Part of a small language model's weights: 12M parameters.
MLP neurons of a small language model. Each row is named by its layer, matrix (up: input weights; down: output weights) and neuron, and shows model dimensions 16-143. Each number is 128 + 32 x the weight over its row's rms, rounded and kept within 0 to 255. Numbers have three digits each.
Before each neuron's rows, "fires after" lists the tokens most often just before its 100 highest values on Wikipedia text that the model never trained on. A number after a token or word is its count.

fires after: " the" 16, " as" 16, " B" 14, " b" 6, "B" 4
L4.up756:100121092186161125118103129129074135119129094116160157105153079091120117198133177178165098141100165132106195196102108172160058104145104073151100112125122153114123133035114108147141124144135098118088128143076173142141102082118102161147113111177159155149141130136113092081125154112154155160094152076168153167067125199174092112150106142138136143110082133081139172144106162139132177147119
L4.down756:116082141141116140119116195082132117204157148167123106063123093138164098109136105149122140105138151172130096157082174110142124210139175049086142133128131149145198093137097131074162120134069127088120131123196116148072112098108142140042148154044137125112086148165136153060195157082131130094104159130149110138167109171118124140083101080125114174105135144096148157090189198142144135114133

fires after: "|" 30, " |" 29, " " 14
L15.up397:141160084080130136059126135129096148146089102131101133173134156138085055061115125141112117218121143096131154133138083130143100062166120130151154083128151118163105178132166165133141107110143135075103064169127125196147118090124121156132118114069134113116099122153101171123142126164132122173175126115144145121153143139149146177089115115070155117132090216150134140144147148129121092150100
L15.down397:134098104075131115121145085125129137112055141059203174169176177182084135143153107112121135155121142156156211150135125118100128118177128132127196112121094102139118064100114188103140076106087122144146157141053177135109141127070125108152140207171159082086129140169138113156137178105092157123157124087207114073204075139148198147118160120100086102138150115118167091193155126131129148091131

fires after: "1" 93
L4.up352:108094122156162114076158153133144100157105086116112152121147151147143129048107145082153068120056149111127146107115124150112091074123083104083122162142093180104143107178089125110109127150145150081171136121159074140102050103130092126089130077131155111134127189178098155132146161142171145125113129125038129128172115104083078127140153169117145158138121117195095089181089096115121125153156
L4.down352:181115171166157159121106171146126125175169117096126078072157106137159105174087167137166125155106133120107055134061112136117133167129115140064133133142037102087107138156065142138223083083107085150127158162173116175161125102142178161137118164182167127144131100132107165191162109129135169196124072130140155103126090129134089115175133101130121149142166166137119114166125124173087088129005

fires after: "1" 86
L6.up646:166134198203132097200147112110077089141103084122134138128156115116104152119099109124154115110122158089103162157163170165127111140092112118119120149152143145090142103150089124138164116161088220113151132119099081114151123100098081091094137095175119089098173118144093161121157135160148187172077157117085088147158173170070189175148148166088167157107128072136101127141099057125130121085102
L6.down646:063091106156127210155121175105132101157115107135153131071123141065101091183117131127145108131162197144077177141106141124156074175116143099112145145076108114147075134174136143153104138101166137173129120139167092175111144137093116067154113164134127122178126157145109125185089109145148113085106106137059130085146120113153095097159143101153100096060172113120061040150145122169138137161167

fires after: "1" 62, " R" 6, " P" 5, " S" 4, " T" 4
L4.up728:130149096192144117082083115055096160131103172099149107160140147109128106112161142126149145159160148127114098173123155123122131113200116181093116089175133147107129131154058093111130113109174131110125137120165089181122111125093089173134121131163121047132116167152159139099108132124070106157089103123111112126176193201154124117095121163164101090162115149095112107141110094097102121105171
L4.down728:112176114128149141136166080111135096112135067145143142141123128098153116130113162086164107121112107115170106151156066113093150119113152157127144157137071152150095131119092119180149105034151158155094098128153135191077145148107176097092120085156160073110114090163126087145123142130149145202147087153123152126139155111168119085080140113135121110069143129095079158142017117188141130063119

fires after: " W" 22, "W" 19, "-" 6, "w" 4, "st" 4
L6.up86:129136090073103095126115139149130178161139141123110082178096180127126176186146140101158146095148100116145105194131145126081093123113098111215132129124146118158114136168165149146109084133112155131168129120154120146093151071153091065082104135132144137134069132148108158222153116182092158127122079150115158138124177151184120117142141123170136155141111172106118098166115132140171101120134
L6.down86:148173094167128088174132157152140063116155167124140153092179184087099134175146164063115137157135087113051129103076138118160057084122098152137089161153102170175129152128138179096097135114129176076073086114140106099141084154133138120109127123169095154102060060232146133147113079129127073110174128153130145102169145129138112119165132149178113112099094175086142177159148066160155177105095

fires after: " K" 15, " b" 12, " B" 12, " Mad" 12, "b" 10, "-A" 5
L3.up326:100115103231159116125130114192086115143123111104158087155201106166147148103151097156094110115146142133158148136082199105082100107113101058101089129099145178134128136142141128137106117178137142089156116121094095133150122099117140140118121069142087150129080163112128122081136102146129076188111123160131116168115104175050120127114102132104139181184135178116156130120106115176089118170084
L3.down326:109107194197113123159101081102151127170164130156194132207097110104153121120072113152148120138119097093135096108088090123121108122137083162103151151165088095125141172053139130151112145124081158117170103141134071142118070136139130102119199171083114125089074119147109170088160088207135167110134112126158112138139129165112111118062109111128122171128099123124098130083125125115202131120126

fires after: " V" 24, " v" 9, " M" 7, " P" 6, " C" 5
L4.up228:143122088176086133115105139139134070058066045102093180104155117227136095089129130161116156153217172127130117183095104149144126129132122143081122150137139188128110103137166137148151128129128183139135120194102171159079090111110085043115099126126121144126109084112150157086100186071089157089135143138034187150187117101119116154124105100111131146126119157150132165110077151138110121131107
L4.down228:168045127114140183127140103147162061114170108118177122185123129143113182103106108164132186098166182113143083119137134139167085090158152138112096140154140105153143139094134128136165121126168120115177152178141081090146121088127185134098160146170131090126104125153086096127134150150192088132111166078184106078183091167109050171138178119132156104131120110176145112122121095109147129101099

fires after: " " 17, "9" 17, "|" 15, "1" 13, "–" 9, " |" 7
L17.up368:114146126227141137083133159087067103171172126167168103123079150132085195121126172185133073099110124145107085155121031193196148092184103099164087121126164090133093161114140104082112142140112099166093123165125137146084072141083132136150108174099124144156113114126114227092129170151116104095148139160159120139182170158163184123119117120142143112119143158107081116136171106156202131142090
L17.down368:101109126151140164068131124163072126166168098091163095104100187160112150153130125184142123139158110168180148166145145114153161159136125097102101120145108148122103180131140105101101098131106140114151125111106169110088053112117152089159131146127161063140140133178152115125095185099107168152126155122109151112144162131171190142095169095142106021059151154141063061152149140140181088145085

fires after: "0" 19, " " 17, "–" 15, "|" 11, "1" 10, " a" 6
L17.up198:161107125185112112154176152139120148154166122116150070143136122134117126108131063139098079129144181152154068088123079195168119126094138188120120088084197050116078183142148098117126085103079127115157091171093143135068197108107129178135116186092134094060115091104106151102155107144127064150106115147126148178128167120166131140120156137118122095061142114126147150140148111150141165128112
L17.down198:091151132149109103111187141111101106182253143132149073124071077081121161116125063146166157131213095059157117130169093157122128084097158175126148099092142131179163127119159157148152118042115128145178176137088166092116149149100130138109110158153143037085114159125119145135135138118144098137119118115152134095116135141160144159087099076142149100127137146140096147191213120142121114165119